config.yaml
num_hidden_layers: 18
intermediate_size: 704
vocab_size: 4096
hidden_act: "swiglu"
qk_norm: true
parallel_block: false
init_std_o: 0.00561
init_std_up: 0.0337
beta1: 0.95
lr_head: 0.00633
schedule: "cos"
MLP neurons of a small language model. Each row is named by its layer, matrix (down: output weights) and neuron, and shows model dimensions 128-255. Each number is 500 + 50 x the weight over its row's rms, rounded and kept within 0 to 999. Numbers have three digits each. A neuron's up and down rows have the sign that makes its largest values positive.
A block is one neuron, or neurons of one layer that tend to fire together. Before each block is what it responds to, as a language model described it from the Wikipedia text at the highest values.

Responds to: Fires on the verb right after a sentence's subject, mostly forms of be (was, is, be after will/can/would) and sometimes made, became, got.
L4.down130:539484529544571524533474537443497515528472472586516495600559621436456503444568512433492544484493503484493540529478481543479475411500562592541461488547428439560463538455504489476444415446457465385529424493592515499575418529516461540514439483482541492486472470508510491493475546476512555542492485612439489461569572419425456556490517329518455542497601516541506545551520541461529580456483
L4.down156:416489522483517456468492540453436472483409469525455509518457495559476551445549538493539488455518493370469596441490572443502465539598429378471579589575505614543500563439466552551550486503497500548495534530461505525453471545514474453502506569584665562476498585560431482498501543588528461491374543532542491454545486488479558494499432433513457467422535557615442505533470478467421612523511
L4.down277:456474473462482500493479397394628496517399530636543603491562538488533482432553610468523503552544527439498506417395512442425453532466474561507463588522501447520472512423508530545478579541506463436482542521528611438538455549380575579467479471508499510465527517441550509492446526490461573528442451546547525401492560584506500448510551476473545475403568513507490519518504571484442557574605
L4.down408:523469486518457533506531453539457492551512524536653563544507504426453485484573644494530477416516528464575461566487431577375475565409496487443484554440495485482469453513411456535444548465569579549502493482460521487434580450524520484543562444477558525558443567419533479498494503491491488442506472541488466452501506471461398417525474511436535551509455447512505547578453454519533511529577

Responds to: First word-piece of a multi-token word, often a capitalized name or title start like Bar(on), Bar(celona), Ag(ency), cer(tain).
L3.down0:479476513536551480588498559505520476497556460453451438458500476515525547528517415414439527494555468481426491532414529467493444556453524491519471414362525469514510512547473500532437421471497443558476530535498551494471454498494490530527567421472505423570529508563506478626608544463502466507508451528520431507488509312529433468513464560556466585423482422527471474482529397425454481496440
L3.down22:494516535531529514542546532431445552521518480552528574516567485477440490464500486526403517424570489501461534510501496508492550448444516501467509428532483472528545542479484481529592498432463474474482455568573503549476506486492487588569500443555411577470465480496622462444423507440515549516476509553428452469510382512513417514557496554473522487458507525485436360535537494498531463582475
L3.down51:533427477458548570455442553497508521515354635550571465495423427437469464475528538502517537531465510513510550501554551517483488463468554510447512511535574539469556498527569541532474455494455515576594480558447497449531499544495448492463536525559622431446497498439512510506548474452507473493437502593417509501504436491457518550519638549596513505393534487508472599541475451558376467484519
L3.down74:536554468472500584565490475528565569523481430530531545440427523438438529632513478512548557551523561432497552473599545416529456496471549513493534476478448582442427535550435627514436546373376453533546530453540539552461451552494488432389549534489474577406436567535587485504474464533490573476499598508454438494531530579583466504498460536531580473514521508436587448502416471617554440600526
L3.down108:487435568412449501458577481420476606513471409511501414458454469507535474492488444446565542500474528485448464533528528374470553457502472507508524544418424536493508563429503453531455441584561452409503409497450583513525368485473478532447478560483550537514516499456468456491440477453570515546493509572490441492464465531536440404516485560551518551415440475422441474466469510474406510486486
L3.down152:460490507458486497627596538516482477483559426496512549498496461575503444510484535468505609473599487424422400438536488508493562496551459442619457532543599495394516517444565512481474484519497442509501409462499582520432585526373445481490511486463561483580487609456595425525455491452545439501587442545489441459482517571510583553535561529478503498469487563541501515515429553550550519487431
L3.down185:509439483478489608603459543399498504497516480505509412459565549495392519480488536442555514600477508528480585438450547507464585467520489465454528406463569527475444436441471468606519426530462507489504433552546519550509476469455473447552408468577436481548547465507507529440419497462493367497494462483518461498472530563411374484559462503451508488489556564543540595470449461573527490519448
L3.down188:497486503623504502480500588556541505419541586492594514512480489505526490486473537473507517563473525403481555580481536474429508550504519533542545512524448461543454487535501537511369472426548530559526478535546535496485504567472526431416410510522479564477421513545600530520551408422590456480418503439502519443557444485461526506538495458469469616408512474541460394491473480469488549475427
L3.down215:537550513449496490593431568488501398448500537510534409498494495525558497566525468500542531465509495557534464489489471565496424540506366451515375616569492460496497503515475644614501445434448502428506496432451478458430544553567418505508449445494469506464528398540513547515498563412442522519520537435469465500545528435537453431549524458497363469448425501577519498486502588592485592559493
L3.down283:496524529471510534442465533486542418461450559425479464474498479486515551511594473444503527498526486508529433533524480460520427489622490493457525422531529549577548439499462401463500430437404449402526500590407519596565530522446509495495439485472448433488497393469568521443459466507491537443491527504456494496449531481551511496552465488560529543531453470452498584518524484485420530455559
L3.down384:475528480521526514558539457527546470516651488458484475516519516535516469555526504557453462412437499459464457551487528530452559522522500520502516529480537515469479391520534470527580482400520472513571513494608462412444555539457506464466458522494604522401429535485557524487603477521496538539534464484510557463448600490466447445445528443474481485415538475541508453448446499601499520492524
L3.down462:505511466492544591390582496555540508488444434479490640548560564477553501393492562467513492488486552470465504470465523425606449608382532423518501600485484524533478537484536476545407550476524469527526496505561550398482498477495560514507517488505581483446491428504522518491456551493556510561586516412481564474533454520570526431407462548583434504431459485509505488596446470519413593550540
L3.down478:506502480452488570617538441508575431461412483482489446440591533519545518533596463510524498438611518469506512481532346461494515521547511465518441509575553451579467495520478632529446473448385511556480474492563492578460569480510516489558486424430485494423468530617567466515553456434518475506586581467517519493523460480442465522543442424520560572425496430585587551602485534523477514516463
L3.down479:571472473487565543481553569595520426479381535439482521448529479640464481444541526457440515513473513546529528464531466473523569482466601457512466475564454464495431482563460566576517540437465475441499416459594481482548467548479595431502583516495467478545539509482482476500527521460565558555494425391472414560493563477519484425434466436556498484474436491502541471503531593573473517387546
L3.down516:521560556550454561494413497473511475499471525574547505423567414481510482524565525494506524482590548484621624547603485491413591535600502397513455492443540554425511492478463490525472510462555501442541473544448505521552468472508492464527505540589495428493457504550491479523489469542467540516492477524474592420551515530521518506515372548543515592534488564537500589513509517455468548435576
L3.down619:525510441481521526505414500470515477459521417492508426486550439493486498449484494505456528506591494537425431465437478459517528463370506510617530538505474501442475551443476489495494612547522488600486561531509538557401539456550493492524384488515491481582505497508556557546484496435517521608476478488513539479463529522500554441438449522430596523375511476398482504479479510520455510513461

Responds to: Short opening pieces of a longer word, mostly M, m, Am, Th, often starting a name, as in Am-ir, Am-aya, Th-urston, m-achine.
L3.down20:527499531498460537515373442423485402504511465540523430497468495554466497513458499463601515487440437502521557583559466550505461518428548459527490404396476369441513506620506538460509495536513470530502518470477438602524450559468526460494421473474499518395588533491457501458523471474542494500505491511442484472469470465458466546482509469454512526478402446478543449458534410497452521496466
L3.down114:561464483379533577521628451469560499575475476519483571504497451435531511592509396424566522493501494589436558472478614450491519474580513588454423524500460444456463563447490543496484592479413493577531531585527567546472412477467500511430532561534499545395535527558491444565609501473509594624448546495531462528510567471487482486442496463510549456491558509497545472569499511506513446485476
L3.down153:465488462481564423515496439494445550476494560565507502523459433524469403498457516518516497491561456451450550441472483531456555454468436427455515497493525497566476452534455529582601432548495486417408538520482460525476490599580489492492491462532573463368532386571569553513554566523621482532493397423575506544503560548571513530472544574479486552527463512465511501469451580451418510467495
L3.down164:503531601532490524548525513530462520501496524547553419538502509472446465538472520460530488437479452535543520569446415482451504495535442484444477496560374540517578517560450516496512461366501515459486507504517537460512505606602458564433407533546517543482479546549571484623560557477535469511561457507483595534479562505560495510560540450504519509486487424464465462498456402465473490422418
L3.down176:570510417387532455495576431507498567540466462551574573559512390506486482533491504415454523479584513542484404493500590475494480569514548447536413490479456428521498463471557563487607444483521523559496451489450526433502545474613522499455587508447466546463513603518500447459515606535516515427450457470509527400429487376429554502515516453467544487500474495536497477527510537387503390507433
L3.down183:530440595478553519483554533539487506466463484509481466470562536443468520506514526454499493395535465551430433492538486323502496492533516515477559455463527516505471501466537598577498579534483477502526422558503483466447588560536517437490461558448551431508421606490552484531535442371466520514467498496540563532495479505419494499474550612349510549472535442504503524413411491596557454554512
L3.down209:585612472423509500591530459406499476487459530506566511465580438427395520558480479413511508557522530560485481493506482537480549490510454597519488429502445508466519538606549526431487569547509417537546553549542607497433532551541495538490435491431588465471549485569510510551527467436522397471490567592517547550492518606415588525453513500551408505480464599525494433615481461508483466512528
L3.down224:477484509475548548547590490497521437465568553541524466500503569491462464552543599439461556419527476531493518618559554586566446485469446514482533512518477502462557417454584544527504531555436562520496526508447472424549530356559509545577492430477498543422523525517630619454599491422568466432489471489526446518516475467534506542533573474505504593407404460486556503567567551496457576502432
L3.down247:546531480556515552537561486535488552437425478475532524506501523545574559540552551507459621552538455418391552546529503442548468513500483501554438451472459428453511516492500470514456565513473491512472503496507527456494449512479501561563530522526565519415509470535398486441501532440413503469498448466513583584455585415567575538452512486433414579540503530452528482492486475526507546452536
L3.down263:558569536447588563556517477419460534507465494474517535414473457474522471426486416575485555605604417429507526474542449468496486490464515427552502464436615490507448486537480560555467480576435591500537546510531498452539623509493473484525567474486452530417549480551421558560511458485535514491436535490561521547471521563445535540497488431452547567510540456557472465609486564477517568471523
L3.down276:535458494406419602446473537430426517453427522498495584492416520563489506540473516572417515494438525487407513526516501463495465514636564429524567476503514492512478475548529510527536505554315523521495584570338559506469405523551483496483543484558545478519533556573474514502545537504554414469417440602471551546539523455561444575552493450540460522461510392519506512517463473528492510496479
L3.down282:526543477495545465542476456413570529611466653524535372516605486483538346538494531511438649445534426465434505547384501571530539523444450554496478451458531386513427613509516600481474546543478543497479594538640527541479501497473488471400515442467398480509471459542464440490574501465455499541522496504423551521505518485472496556478558446457465496507472538551488508487518434545466550556481
L3.down309:565552540516531493565542472530426638451429495545514433455483541407466473517503424435520493556534449563483521457505578572472521488566395501408524479443498505507482467443569452534508477503467536481536466488360507500488580525444440512392469426469511488473557475524539580412537493411401445376419502550410500542447494481602423493478519526514490464447511488514448492490510495360495558498458
L3.down377:450509553515569540521549539457541452469475450485490539534528442563460472477463494418472505498473420460391470474561578397625547491456553552489498506575444495512503515524549508397635496515404495573616484554547554446452446496558479568502575558519478494527510479565503447550552563419493512523475492485508568546489545541611589450443499524460443465473479476485540513489509422506449487523445
L3.down568:495492585512575515515516548432472543552480484557435551495411457499520551554557496499496437477517504624553515548523488587514550446436473572521434529426508487496458516493555451568491450531539554470495545553533506554563519519574506538440515453403443477392450526567465433625524560352556490445538529489520454473567563452620464505425547479538444472430454442469543524497540568491406531545455
L3.down667:526487494446514516465507533600537471572462475483442560504486563503561526455527446437539591511504467521547447479512490555579560539508452416561528428528426433561490584525488463574515576500450552442570536650495481479535492544474441436517526556607547518444547527449506456568510533508475470506478496502496551534501534482491517598521498464480497533502466436507524491510393392470530622421501

Responds to: Single-letter B or b token opening a word split into pieces, mostly common nouns or names like b|acteria, b|ourgeoisie, B|ourdieu; occasionally Cl.
L4.down295:636571622472451533570442495450531452473462444364490536414571448461543427580505476498429483512588516482458490536578504494547515437485552561465553494555520516421480428598480542491481473521596392555534557532548497503466534517439504452511515566473464472512592548470553406521513401522464439423632432516558454541527464455496543492482455500488590500508501523505488504508519548453480553477545
L4.down523:529541539416351517518458449422531477495533484527499485467572518504517589608557503505507462439493516539495541498515555527514466478560480482551433504661404537503533401431494588462572482573547415497425459450568575502457486485474439564527444585454494539492567446482562441562404493602529456439477464509498469501500520536429526461485505565587516550521420478571522515530462483518583516396508
L4.down581:554471558506531402538486502479490587572553426649487526477511470472527459521531515581496559587505495589528525447494468573554572584419564464404462431563493592448537443562510460532475495561523481444488499549435583478482558482459507539474451605542548524561438553467541581532489444501486542470519407464456510508512456486461488482572512552500600540452551554353585500451381552441584456476503
L4.down678:560495576466458462457403601553556541427545452487499442474532439464462580568477449518556475492512519511515421487482544539479509399454450551442535503527554598557518474522556489447410474589543432512509502458560566545542536487518503505529466535499500516534422519434522541511493441505525492531522480668440421469537459513470550485426514537511617456541476491472527396515472475396516515499537

Responds to: Opening pieces of words split into several tokens, mostly lone m or M (m‑icrowave, m‑aps, M‑allard), plus Roman, United, km.
L6.down341:462422536511456466504479414517566531468414573455492446585518446511411436580509457456429487500511505531504519459572531492465593590487506487521476496474474395522458594493493448519497485533454476618456509598507521553461507600418578575523438480599515501500468596456455514396469490541540510542492545546526595484540523483423499471427489541526500459564556542397526456510434417580530466521489

Responds to: Forms of the verb be (was, is, be, were, been) as main verb or auxiliary after a subject or "to", e.g. "population was", "to be"; also "be"-initial word pieces and country names.
L3.down54:424429513538474517427514571557442536407500472509485505468534526560530574532456495433522565453541502506537538513486515535485432413560441458503486514515506474718567499428532559576470488517458542485626491463475543497450560559560525500491493491594444504510431551498548457540478441492596494513389503535493436479436447430558510661485537518550403459516482502528494446485480523458480517484501
L3.down73:472484516461491519400445491414519464464534495556456500557407478510495484466602475509516506431482595502457460472529456432472453432517476558445517415496412468422460415543511529582442633471480460435403502575592443511480496532501520471536491559624488490484516522422472615464445627538406514520519517513539523473452510462408406499568489532500548511529589585569482453555536485506424519531431
L3.down170:426547536463573505509481468483589462501452505531554382547531399502553505532447594505491576639521467536545511469439503436453465446512481575519455451494508460511506439487446457470460526528409493611512535554456569452534459500515534624558508407606424566492476427463501553521531488565438506539488478442563497460513574559467471565544452529473491513504520554518489450548565551427405445512487
L3.down231:527498463554537450496555491476465571458602568425540486591470503430497558561500439531417517569528499558509487466426461525417550564447496439518570576472539558517454499527567463510439485490561525478447516471423438440466542425450523481551439485529556558506593447534534528481512512408462484445499481572598454421421536513524465524536476527579573424525539494490375523533524489426527490585424
L3.down236:541535522472489504421528451496499531498531540537465484563560504517539436526500444503472470465501419459444444475473480493509505499511496569523506481510496464504542578488476505494407470474571504583454554469496558420452642509488595610364560476557540555482601501503557509479504506608416582486450534548510527375528517475492620518554540482464525522445435559466418458401604432485507390611449
L3.down350:516607487429482483501586468499545440486454551486472416489489567427519482523545465505429506589472466479511542403429450469476439531359506604465491502523531448582465506557487552472404611576496486614533546510465557509615522513529518559430441522496562581490522527619557474521545633557413609521521504538571523402518500574547535498524561498412539484495486553477441513505489491409490528492439
L3.down365:494459383542491522498512493503509514494448539500425458474480436537541496473579481561433509515457490439590544475432443479473481437511423477551483453501508484455508397492536571457538637401631502526576385495506461450477537538490586511500414512544529514424592425497476484473420553464493499444551565481513473556470559485555378457542481482520560440576469497536534600592501381506502535476466
L3.down401:505488515473488449617458508547502491404495561550577578548456566475552538526487613495491490515518518444493551402485478499455530506414552565552522510491499520619458441431505439425465439561403540457495467529463500555516461501522496543427524529448543489377455493620518561520558489573521574546474471554566524481465496503466550517477615508524472487459485449499513537530557500472451555502450
L3.down487:439533390541583481436518458455568425522499418517551495528559465431527412489521460479433563507495513499572417492461487535529543441440569515412490598540447520405467491562480522518500527525476531451559535479469501481494417508503537577510542528462470506532449474454538434505603517509392482507530460445610509461542521582475458492529502532477515536544535460521516444552669489428539533558492
L3.down504:562498397515539460443649559487548497522540455595444570543523553526482516505535520424512426462493553534528570572541530500492517539460479567491432488500562510423603444520517567549452503486460539489571494539528567547518532454481488529499561473488529448513430481425527482546542594488443475521553499547473522542368445551449495616587496550517486544438531480579516420437459480551566505436429
L3.down517:522543546423513531488508500470533491588551496474534626370524511511444560475591489548422621474531647472494593539476490501368440464491504567348557468566444457468525544470442547465421559548512499477597548512512529488534469477487480512480541452517445467522441430488578469486536522460574520497475416616467536386512496526461538469581482511479487511506453532421496430498547516499540480486460
L3.down584:484492507509449541491441413457463508506491550505565466598569473547433486553484523499501426461544616490486535484529397501469533471505508482464562461505457427522557411423448508521498500510430540575489530547492528475352553538622420539488541485503432476438507424502497456503526566462456509477548533460551512458444569525435447514544531523475485553626578466575429525488530456505478521580375
L3.down659:577524417442481424534421469509480409545542453458526486530512502534508553507570534422545547545497475444527511506447576544423534527462446506419457530458534465632534369497525488497585502541429438505557540431480455557479531510443400515492563486503442444478497585515482457386530538486430550548387552490442450455565504506479464504436596552548551472540518512548525512497458586510482530511493
L3.down682:458488465546547523467504390467471498526508497514523577556455522536497514528470594528521525510425588468534573323420556480461597407533570502535435472531496510526530561473492438489409432601457456544457533539571445510513578463521501531478405559551469490510543556517520504576546543538510530611500541572398485436386542489528532495516440481486491517591501518529494446522567479438458519511449
L3.down684:495556499548546520512510443535434543407443552566544486473585494484488564399522525580436513565454494454437526468496479457509424500506510449472512452454427506397435389527481490521460510459525556411528483516496497587547471625526487446516465571482466444470467463448602573490562455510524532444447536462514501452487446442481417470483509555445518490428553475588435476484453513467611578564425
L3.down694:501600547485439541424599505523510393524486563495453454573454547437502480605631518590540466510502535486510593498526509458487472499461441498519466551432508492546474574527449556412537392510410495459526476539549514399539477502506503390447515447554525558483433567469521484508495438481548518494604402475441498596496550503438549478622452517426516548558563537523520437462447495422480585489526

Responds to: The verb "be" (is, was, are, were) right after a sentence's subject in encyclopedic descriptions, plus adverb endings like formerly or originally.
L6.down30:435492432443554478485442497516514430503423491454517458492454557494480505411480433566560525550470478438528491471500484473529467583363476500493454604566606547480514489483586551496547468539536561473545458510539517472548482440497513545479548493582523454472478560518612553451430521568421549516464539509533388519505502546540458558542437543481442503505436541531491494481430473533568561414475

Responds to: A lone opening letter-piece f, F or M that starts a longer word, as in f+irm, f+ranchise, M+emphis, F+lemish, often after pipes or brackets.
L4.down124:493451480486599526510514552569422461450594489571507531509479537410521475516507437496471557507443527382526477410555490572449542395457446518460479481544559492651548476522425455462467544446491504608527530523457497487476518517421467507491463498457412636460495508553610377451478459456465450559556451530458440601429434412498594550452498447510510453488566506529506576452433497556475522538405
L4.down349:527450526504433535400519412557514506451460526453476531500472496512517473553467367535594421504498467464539473600465474467507485491470531454503518634443472531589447452388511373460511513485524427491556616528499530566539632526512482489521463466448411571582474525504532543510493516479502400486454520536497571489489387504515493463440532542424484571532494437477468381421469485428523494566445
L4.down567:488436454460549550506491498486436535516512459567508477494501557504469552484510540434482500511560425519372528468538497495508519460541557551426557464579519415541514452521441468499488429520464451538573565510544533483426519509480500531535530495493499484545504466554469469539538515499612413448530514575566584477461497492494559440462485507480491553445503496375569461398389536536526504504468
L4.down643:594514462463533536464471550496431493478466495549481532593576450515504470476505448511466557489519496458471541477550356442513392423575468475484470472483607449555514564429450498576465403549486501487519513409551583584539470461592524533465556479457512529501550490417448464502574492394485577479516401526566567572475519482533490512489472465471408601532530457519490523486462553496605494467448

Responds to: Short capitalized first word-pieces of a proper name or title, often after a title, comma or "of", as in Bus(iness), Har(vard), Car(ter), Par(amara).
L6.down148:508545481460514433434466536498525498444518441589503538406519482456528456594476564536518471559473479462469575511558622447486566496449477544441463541586479430488406516529503478493516457530510476421528494583501467480537446555473558608523425547481461529435526547508536399477534516452605565533421550494477457468484391528504487519569572467505473492421438439443509445513472468544528574486438

Responds to: Fires on joining words that add a further item or fact: "and" inside names or lists, "as well as", "along with", and "has/had/have" after a subject.
L4.down23:633541473490366523502392471448508521492512500484532434532519475491432503552435509493454530535473516511519446506479431447485463471488489477480481489537400478491503526523462486530508579450444505542569458547573494427495483586460485542452566485518429426465455449546469545482421470494508519457518470513581404524414516462436425491564545644471440552542504525545470500494506470515556520496566
L4.down144:529511554534479489514438533525516490561470524382471528488472535485454514396477540467484533521506471476535426492560494526486480483490523493554425536526411532484529571485503450485472525487467389542565428451500507524565498481613411490482521378464421551431517518500483486574493380466514505469503468402467485504433535478461481486501466550520538560519597449541488457584427460518458456474488
L4.down278:601465467463577608449474471512473498574542494542526512470546525525439532552457556421469407513560537527461474468507511524371600473427524430530401488480522472568460510498501513563464602550494476535519546411483565465427518484531532514534586451508455535607493523533475517552505604496484479520571528504479493462444541487439512532501440497550591546506541444366447505471545460470469510554463
L4.down302:479480439466485620469437509602428487534485456477432514448483535603421558459534521426570514498493509460553498491410461456470487427488490487584493487599451437485503409385454405443492523485416457478530521469520476463553432468390431549533492403560424466536527519549420487564506503513396556441511570451556465531458518394518512437554422489566426466467465516427443521475528476429547431507528

Responds to: Words about what is included, lacking or counted, mostly "with", "no", "including", "without", "two", "single", often after a comma.
L3.down92:524514513531503566606503449494449393488555572454420476466515438466427464516431589498614557481515450474436511441531535543506644461500502523493478599595451454477571527477521539547538455503432545519479574515555492501521465528489461497487622429565484455437569501577459420418378494459358532536466561441456494510471482545531497468539505561461525436546507481569466457570475480501569561454519
L3.down163:577495451524491531452529491537605503536479471569559542573529571455528484448486449438523552372487422497596551516555497550486473513496524556495572470595468469554554525520434530445501411468568517565614511458460591485539534499465452521401489516478625479514543533430485481516497479517457425458494537559397449457563467503528536507598522504480480474503347498460561568625564463532480522486493
L3.down298:511502564603518535433496539544449522525463506460503552492503587558604581529461561456471462531418565496499476576426440467438542406499490455571510544554494529466392587486542385491509597416503607564465477452545553557537517530513479552472564428490489331443523475450473438479570510501582561442489418561470484441526536462414498475516510521459453508441465511584463469470477551531483559496523
L3.down312:491568412468486479482501514400575505477547566543462521550588507437435490555492495509492485471507465458511416528478467607478467513444532442443578617523558521594558488513524587477508536502519462558417483532471523503462473582533458501504586479480460510500524581459534589526553540483465421551447514525492536587519490556509571525532395584463478515521544602537449423537573505515468440471553
L3.down326:567493596422457503468515489460453475494502578474451406470519496555536492603499509441467471483478507503626449576532510577448512549408503550495467519462464581486485466543474596531523458504457551499533429533493499479484562498464507479481410440519589519504512526472444444434492498468487507480543511496566471395535438505475420555506558528322511561508526530522536529502566503524479462492472
L3.down344:535588453603524596422460515520545554470520472444463540484463443563530472471518425524513501493410479522382527599533488570528494530521490433479561438517547533560456524504548507525428497390565455539426512604549570587469512555502480410456487489445486563537517513487523495441445433519447405474580411583441456468481496436544554603605539528437492503481520490549511533480593462478564436439524
L3.down396:521480598461432567486509561443526523563484539503527498541552539542611522510484420470487547499450481532450440476516536601463508581490429380420488540524576393500467462479520491453545435506471398443504493479490446524574498457543421522438509511459554532479510503375529522425460531482556563537491600466524437514523455519438507547445478475516622493531535522589350562474453396502531473507526
L3.down423:552571498556494395559400518543542611480474510489425543408427448455426540573412548522546513470536523494527469537570442493482507538499509480544430506497529595511496620480530465527514439376475443413533522501489503591477552474529455569537443496460590554476546503412516515556480530461555436550578384505495588480477535490542504578479562551592450531484451569541499500473486469369557552508587
L3.down429:566508514458476510503493481549435370470379529541481532358461605472507345466553528499579502500524538437510493503545463466479606506473462534469543578535512455472507578538528497625533438601442496471501551575505545580440493553485508430540528514502536520436503529504444585431520517411552543519572482484518592515495493513447565575452474544405410476501463598444433470496472494470516459547583
L3.down432:458522502479502486457489461454481499508507539549405469421517503461469501517470478471528516507483527543444575581513567534415655512463592448536478479595493451429495519528509557462428485483561567610469430519503539559513511545506581478444534513368508466504517523436510532454441522440355536468627465538508545540494518456555457633449568364500567493416505566562469538500476468522469457525496
L3.down456:536545484467619497440502474474546464505533476412504403499493536530578454464501549437541541462596528426474552527503469470488538466461495410508444503420511512451455489466566465540599475508361485537542474619529483419527519523587507549469557544464507464530553493559407610532506403431442557502478530504556412526505517422510610530458467399370520531562569598511560424514471443554513554613428
L3.down486:448518498511385559569549499454515522500565538531430514502540487515482510512520520503519468519537544538427520475471464552608391407551461471552519504501476485569561534494545498529521515540516592486385465539503393461463531404396515481457504408582459465511574541465447458454525526479459534546553499393399542489558488349483553481412461512605531508459491450559555490547476517436520509470596
L3.down518:570516554576488463466498480464389612421541496479499577552551455519517471562536448554479552468447511415539510499509510574545509460498506405570531501544491436443541597479518579429493480550537532548480530590449481463466522489554512530508502479377472495372499494458494452570524529437487469475470483625602466438521536456402568460480458557438519479569434518575412445440548466446573508539515
L3.down521:508600476498422569491433504551499469536490533464427472533476591409474438484393429482509422578453557451454508469497474535551523458495471531448453515500493503514490489491572489506565532489525563453506465445500500526454398529519567454472598371567456388471387494471497525468388519514510558514515466474551519447450535544467517536602547499534454473558392517476469552486432461498571523406508
L3.down651:562553487454519444531509491471446446489502543519521548438549496538604520582564491506416454531529550540456477460482504499454434510569426390473528549416416502442515432487578495527545464533513509462494401560453628481555405417508507505544538462467563462460531529474531427506461513514448459500508511548487522416519504451508563446587568496453438555451462457568458418487431525467497417516456
L3.down695:481573433542570478416549528490462487522499473532592559502550436536570510462410546498433485533519518566550462549479475520480519556401529564458517414584464571656463520515506583472518537561494517466487465476559550588537557417525519565442548411474632557534507443512435549506479403410444468501505519540464556512455533511383505545484386430524542587534364474403428467510623501531514613463500